MLP neurons of a small language model. Each row is named by its layer, matrix (gate and up: input weights) and neuron, and shows model dimensions 64-191. Each number is 128 + 32 x the weight over its row's rms, rounded and kept within 0 to 255. Numbers have three digits each. A neuron's up and down rows have the sign that makes its largest values positive.
After each neuron's rows, "fires after" lists the tokens most often just before its 100 highest values on Wikipedia text that the model never trained on.

L6.gate693:163127101159143114133137112098140092174167131152116197122165077154183151180146145125172142122149143152099202121159087108130038137058110157195139117154116128111164135121096151187127108103111141139169170084118145164137024117130225141174148141165088160087140116123045070139157119082137125149122115115081114116134134198098122193093127101095125146155139138092151192101168094142147121162140
L6.up693:105134147159062145057097108174118091157079132153185074112152089137100176115110076114101154160086025065166117131140195129147137152144179122182098119141160150153197143118168126159116092093153088144143112086107156110127115110146130114071171154103146102173142192107099148133102121076147153175163096151119088164087139163116071119172097154067117107157141141163074185165099168119106106114141
fires after: " h", "H", " R", "h", " A"

L6.gate63:095143163139120074174182104143116111181170171187136143054074119105149161088134172124170143088138151177142152063122074138076146113142187103223099125133101154121042133113125115164129110084216166143161107116091174178148121125109153092133097134154112125131129098131175116090148151134142197194165123163081074123159144090116113140135135093167148190165170135134070100112123114120120130108161
L6.up63:129152188204106111104166180110150113131136112082175055159050111165134141129115042171123162088090087087090159089156127159095093159098153152177138120151114163140139137133157135063139195144151133141158140095169129124109112144117089082116085170166092099116127124093087087041118148090146111192167118166119092169214149159090190154114112095133119089150129166132124172142101149122135137074123
fires after: " E", " O", "E", " sp", " G", " s"

L6.gate212:087148084139129194135141202120131116156191161144163109085117085111135135118108126135157161129083172163138177061136134095117078144152131102116126153170112098096045193103136136156113147154126104142106163135129117119101170170099072121078141161118085223157141142130125138083150075116117179089100093156116113131144113100122152125149115153169139123172109026174125136134110110137163113099156
L6.up212:105089150218156149094151086145118120125099110077132142112146189127067078079179114140157108095092132036121114127087182116089116125129121168127127214134147062157125093177194155092155124095145134154104145101074146119172088105108075170167155174144091154096100133169118177138061116069115186214161134119103126139179148137101153142156113113159150181172175154099144100122096109125172126095112
fires after: "A", " J", " E", "E", " S", " O"

L6.gate362:160135108099158093123089151116117141137127131125136150117087139194093092122174091112206123098141123218118113105074144118101182152086106120151140112121124096094079130111082164119144117125091177115180154123080139132088159119138145150134110119136128085092132056161097157118130113152106171115112148103130131112176109126117100183054140157107100138108158155103129134086166040117171081148144
L6.up362:123153082125097137123168142117145184149162093096118174106158180088157126116147106164183105151150173140101127181093139102142122140121129076109146171092132139123144126167076125099158199127134136093087091141165116113185067119061114100161121091142073097064160129192152136090120113138183118137145119044077144147095163135129139090066116147124100093157101139109074123168162121130113159136132
fires after: "\n", " \"", ".\n\n", " Minister", "'\n", " ("

L6.gate323:158141218155122150178105164120117103148114123116104112129176169126142068168117084092144129134148214097148075071070113165099098127107089132126129109127127109148090128093103118096079129127111111154119107158124149168087161090115083153091148162122123129126078145137116101129151075092150152101121083106065049062104107180154175112106118157155132125170079103125179188184100145111133077088110
L6.up323:138092119162080152185147166170135113154104147185123162136186129117122097146096140080152133122113135100116092074094116105101139106130129096138074087177122106142109121142121112067101139118143032164162117120139151109101127064151113143116132124172220200140050107123088162117094102085097150149098065101077107128088089150186149164127124131130060094172133133142164177176098202117156156081153
fires after: " O", " t", " A", " (", " one", " H"

L6.gate396:120088148150117124134123140134112138192114080138129122164073135093189138216113105136203136113126147182099138099152125149103142187139169156103092100104093090094139127172154188164117184097130142165157157161146109144141128149157183075116114194148102124091103151168127121145137132072135139089101203093133114137108149139102120164156123102178187135076097112072162082144175104105132128144086
L6.up396:101161152129087041132130178165131166154068071106168154096097122068192152191126151156123130172171065151105185127158125157112159161127162130055141150151159131167132109169121163131084161137148111159081121153165132115154101141105166133071121108157140118083144139141125139109124103064101121089150132110122137168119181088086062127149137123068133073122173142078155163133099135107169100131062
fires after: " \"", " the", "\n", " (", " dis", "io"

L9.gate469:145126172092087149125096103111131138132127105121069095106059100121088060116110169090175118065121135114121151083138120163089139161198058031137193182089163119089159078131118147129159084165141094168124130107040110091182113150116114144126146164060113165144156195120045152162125128117104131123116097107152098126130140116142137108159147112188182127136108112166102155122119144094129148159122
L9.up469:099102180113111143184132128118153171155193145138118084060156131117059125170175096134116128130149120125150159177146058155114158144136105130117114172117122100073184062156163087122097135111110125155107112094117117144130099151112143158106142174120072166162136136090100173166120115130175099118065132145148061080157126185138123115139137114135190153112157084138199076157089118087099113092140
fires after: "201", "199", "200", "198", "195", "194"

L6.gate441:145162110120112158173114125219149070148122102175146111196145176183163141162108131108101079081123119119109138111194108137155171166122134146157148171153092157069119173086151158181114140117105155159146124137139133123120150180098141137086135109081100121138105154119082119106165051098171158119079080142108177144140133147118119160137110168077161135154101138145148167104158092125123153103138
L6.up441:073115099135077144157144169177158172150095075166167055148138176131141082130120177166108153196092082181160122102172149148157159128099081071104105099104151181103165116122175136167146079167096129153121137144174130128135091186134114142139155119109169181116128169162091144112121109177105105151128125160040126156127150149068088161126117119052174155172147200110129137155126167145130151079151
fires after: " (", " N", " h", " R", " n", " W"

L8.gate310:140112216194135140101160199169165119149139144121119107091173128135091093200151154067155190102070116130096131119119141148092119185113112151121186140090163117158122144161154153156138077160140154137128080116096133129083081119138109178090123188118124174133112165090105104098099112152203139132112063107123159057179134197178148142116098182112135111160125113096104124157139099133102144158112
L8.up310:074075139093046123089147138126147165134145151132170150088140127197151121136221130130191115130120117166083141077156169060093147114141134131101103133166109135109128105114159142052113126170152119154100087154147137183163046110185145132101153174157117165162099177102127125129117121175076187100185073129097113146116154090214102096105119114155057125111123153105162075128144090152127159185170
fires after: " |", " and", " H", "W", " A"

L9.gate303:138143125076155116095094161073106148167140173129173141150091149111131094195093095117108144090117152109155112083123104154138174086114167174153128102074137144109106136152173112149124105158173112178202146112137144129190122115127104144136140156140089148171147087173115137117113080099130147055158125108118052127149180127190154171050145080103175102095109165141095170168162064126089121099163
L9.up303:098120116121140175146131137103130139142153122164152094172120174152119162170167118106166152148076145117103136154074193085093084102145119102152165132207130121149127102133175138173138139228163126110118146143208134208169091130115133194168139158141155160082108120115155086169130172129135133115175086123129091143117137119126090092099152096170081124124128083154163132040050168184111141104190
fires after: " R", "R", "a", " S", " by"

L6.gate618:165099102128189147134100111165134098148139155145096123068132096123139121136083126098137081169073126075113114117127150060114146096132133188119111142146154158055140121129098158083113097091112147107144107140102187157117156128092143108156136075111124163131094108142128052073175120118140135137097091195136143141141104136101191170127076106096118072142144131156086149166214047108153098133110
L6.up618:104159058160138103136151135180130160130097152164129086125112182143099113106129083153131104105103176103120134103163104112131124216166131194087138082117117152116173078118102105119134075102149123124143074133146142197086154133158158099128132114138108112146121107142170119155117140170103123117118223168158077147146119139201068125166123121197121106053067158119086089108162084166085074089116
fires after: " S", "S", " s", "-s", "s"

L10.gate11:108080131086160137080113119177147131126108139130136148093165148140104146125169111047112113103219218149126082117130123062119130117089191142152113107115056122140113184098139162128103120119147121094175078155136122187131112116169155135106178132140097109089119116155149117111091131104112134109123089173124177110088142157126093146138082103079072173155077112141131126128144150196083140133138
L10.up11:137124116150172088146141101155096109159156149114162118070129148147076121098138113063107121186163068133200110103118131144150101143056137092142125137100135125114156116110142155173103144081147099140167137139069189144116136201095129167066105087138160158119129131122122123123126098159103060141100062137151129164166176208090116157187156089089121164132117189123144172174114110145144133154193
fires after: " H", " D", " h", " W", "W"

L4.gate658:121129144098139103115102189197198179105121120121104086087155085163159102168104147098132137119124170098145104148163120182158178091102157116165137168077167126089145152166072125117107119161111110090147086098146141099134103180138133072113101166102071143111147133098115065141167173111141090093198098150130092166110099176135150127110155112142120101169171104152109148138120127022132180150083
L4.up658:103153170155040215084113131154157125119117116123091103135169078119155132140143147057165155124155096081148067173121113162173121120115121122147105134113155118104142151067134106123106133132150128135069128098141141093095083096118093153159117091113113171148090154042069145174132191140151105147132085090141141182158088106091130087112167164166138146171217082121091145146138134116086134162105
fires after: "0", "201", "200", "199"

L6.gate269:158140127120213154151122126056166098167208124124132127188187156078197110179116114096111105103153132108152151126124093159127208160091138115147128110184180134098079105140153149146107078111132162136122169140174116184148117133118071088061111144170109132156121097117166143077139128143079152091167096078099152094134097072144129130127150114075108129161119104056081134097181132075124137179123
L6.up269:138101129180114134148116152127100142125099125158173038173180143136126103156123155121150133158154123114171120124152208173072173123132150091133179151076130148149140127119107171148140103149176108144212093126071133146208086143094167150097145150114140128128149178119110152154064182063092115175128163112120137170107134112168072155126133048182153058121137065171125113112139062071092089133113
fires after: " S", " F", " M", " T", "R", " L"

L9.gate485:174149088140179107148143063178136135105126110187138145107121115089114112165131133118073157163080109093174117133109095177092178072203147110200117182023139120156098115113147138094079157053117118126088102154169135129172142175139114114116122113097115113074095211206046157116124155159131128185116134084115126181120167168174173111123146139129170164102115144114176131113110161078164130160139
L9.up485:071143129163203112146168161118094132154113143152156152101143208099118087172147108197100135139178148081106169124118113104112159083155086211178107150130103133161109119136147116116194169111089143142046143125127136122136117114151102166172179165156159114140066125152157182120060107151120121104122166116106145140131114101073115074139066157154142143065120160176136126093098116149199194131095
fires after: "In", " m", " in", " In", " On", " on"

L6.gate613:139088143115118125143105113149152128149147151097133111149145137137079175142135089129102141118079144137172110116131164133057140166122137146155172132149169143117170135137089130146092126156143149163100101131149161148118114123084095077075171139122068187121093173163153086143203083102097151134183097107109115158160135089141133067155071129141096140166108107078132101184135123108135169107172
L6.up613:132118077084129057169094163135125136143182087088087087141082127157153195198097147156115130118117140153101198143104076119125138178080083121149111099127140136087116103169110189152122185133104149102111156129159136168107165120121182123135160122182129176148136110141154106178108103134114165132103181103118167139155072120109103164127147186117140138104138198105160118117180048159096192200115
fires after: " (", "-", " \"", "/"

L6.gate95:141089116141134118115144142153151167164144121099093112144151135197086121133168130094154145096160095195169118092129117167096148183146115093181127139136121149130128155104120161219115111068162080089142121110167118089101128135175090102145182201162115170163093153159081126087133177122145104086085166104164116136147076114108139108116196060147098102083071079119121056091121137098158134073144
L6.up95:143113131141164145185152100135091122165174141101156102069168132090100154173136195156152161189135131079125136186130087096111121152100112114113070155119084111115102059173076172176097148112162127153072116146156189195157160143164094127176123140170109125128108166181137103122104149122134078139146162097084152120155085148148131122130121131125150076115110129109130118142137082102104214120059
fires after: " In", " (", " \"", " m", "om", " Ex"

L6.gate56:111136165211139172131117143081059063122121147121129132166181084130178137203123151150152124109142149058150141079057115166114066102149126051159185149125073132114133103141175160160115136142130111172111172121114188191150152109121115155113146102162192093167141147069134085108135119102119131132165138120095142140165103204197166159088138096144121131168141118170099144127156099154126136121152
L6.up56:129085146179215039106056136125073095128122179103078141099186091165109080153110112175114113094110160153106091145120079160076126119070100177120168115142111155069117146107137125098138147120151064138101104119114104186079150095117102130189156124156144138073125102118079126120122172133067115126137101109151112145149154094117115160119099082126139121154122110094112109114153168160134123084147
fires after: " C", " H", " M", " S", " A"

L9.gate41:082165121110089122079119084199114105107135132092199153147086152085117097107087141108078123148131105102131085146199187105085100119112133175107133167067081087101126145143165118096088100156107114117133107102104131143188139114119146100078111130112140152144183104149125140094114159181144172074090159095119145103130073183121117136187076171125142126115117118133100117128105016184134195097133
L9.up41:154119131204151097159077163204109157133094144091108167147183196129121138089160150152135097176172123068104116076146157116134143113130150106115123124135134125158142075112119155150135128078111086134134114151109151125143109124154099092134169128145135155103136117079185119054093118181058159137167146164109126086182120155174145201141139161179142099105082103185118157187098100202101093133154
fires after: " S", " F", "S", "s", " f"

L6.gate289:104125119143178132117143168167160137143092122123096123107108125163179162212162163120200128092114169124126126090112117143110150156159083118123137151160151108107083195036173143127122116136166134178168118137147133162107094070166149158124129129182106176138116122114155113182208069091078119120098087089100123146170085116156108081101111092118051133161100054067111104096162110145123130133185
L6.up289:137093152140149162132090148105069147115185144165190189157154145099127133137163113079187069132102137094135105167082065158074137129098158131146126133151102140157078124113075116078094095116152151090142118125132160165106141159135092153120111146138161126120125134065158082080125145108155160158125123117110111156139110121203140150080088108179122104167123161123142134132165148127103142134157
fires after: " G", " C", " T", "S", " P", " L"

L10.gate93:144140125217135127136068172187176067165105236140080138126168127137135058141148139144125127157152146154115164126117117107139087085149080150089118088088132161124152123156108124119136131132090138086135086108145148158142139169186167127178070125187115127047165132162090111136063114108115084094126129119089100131190062221125139163132138077087122144113115120133110178051147156197055120165048
L10.up93:084181107151134129169132093140127108090117146085149114121103130166170106118079099096118168110123163180112057145158161062141105159120127195106098091150056110123157103102161130112169116085119063081127078094114208161159075113133131144060178153117095124079112159128112119117105177107082117117154156086089143135120133189158110127175138138165130138136141127116146154108139100199118168106070
fires after: " \"", " s", " T", " (", " S", " r"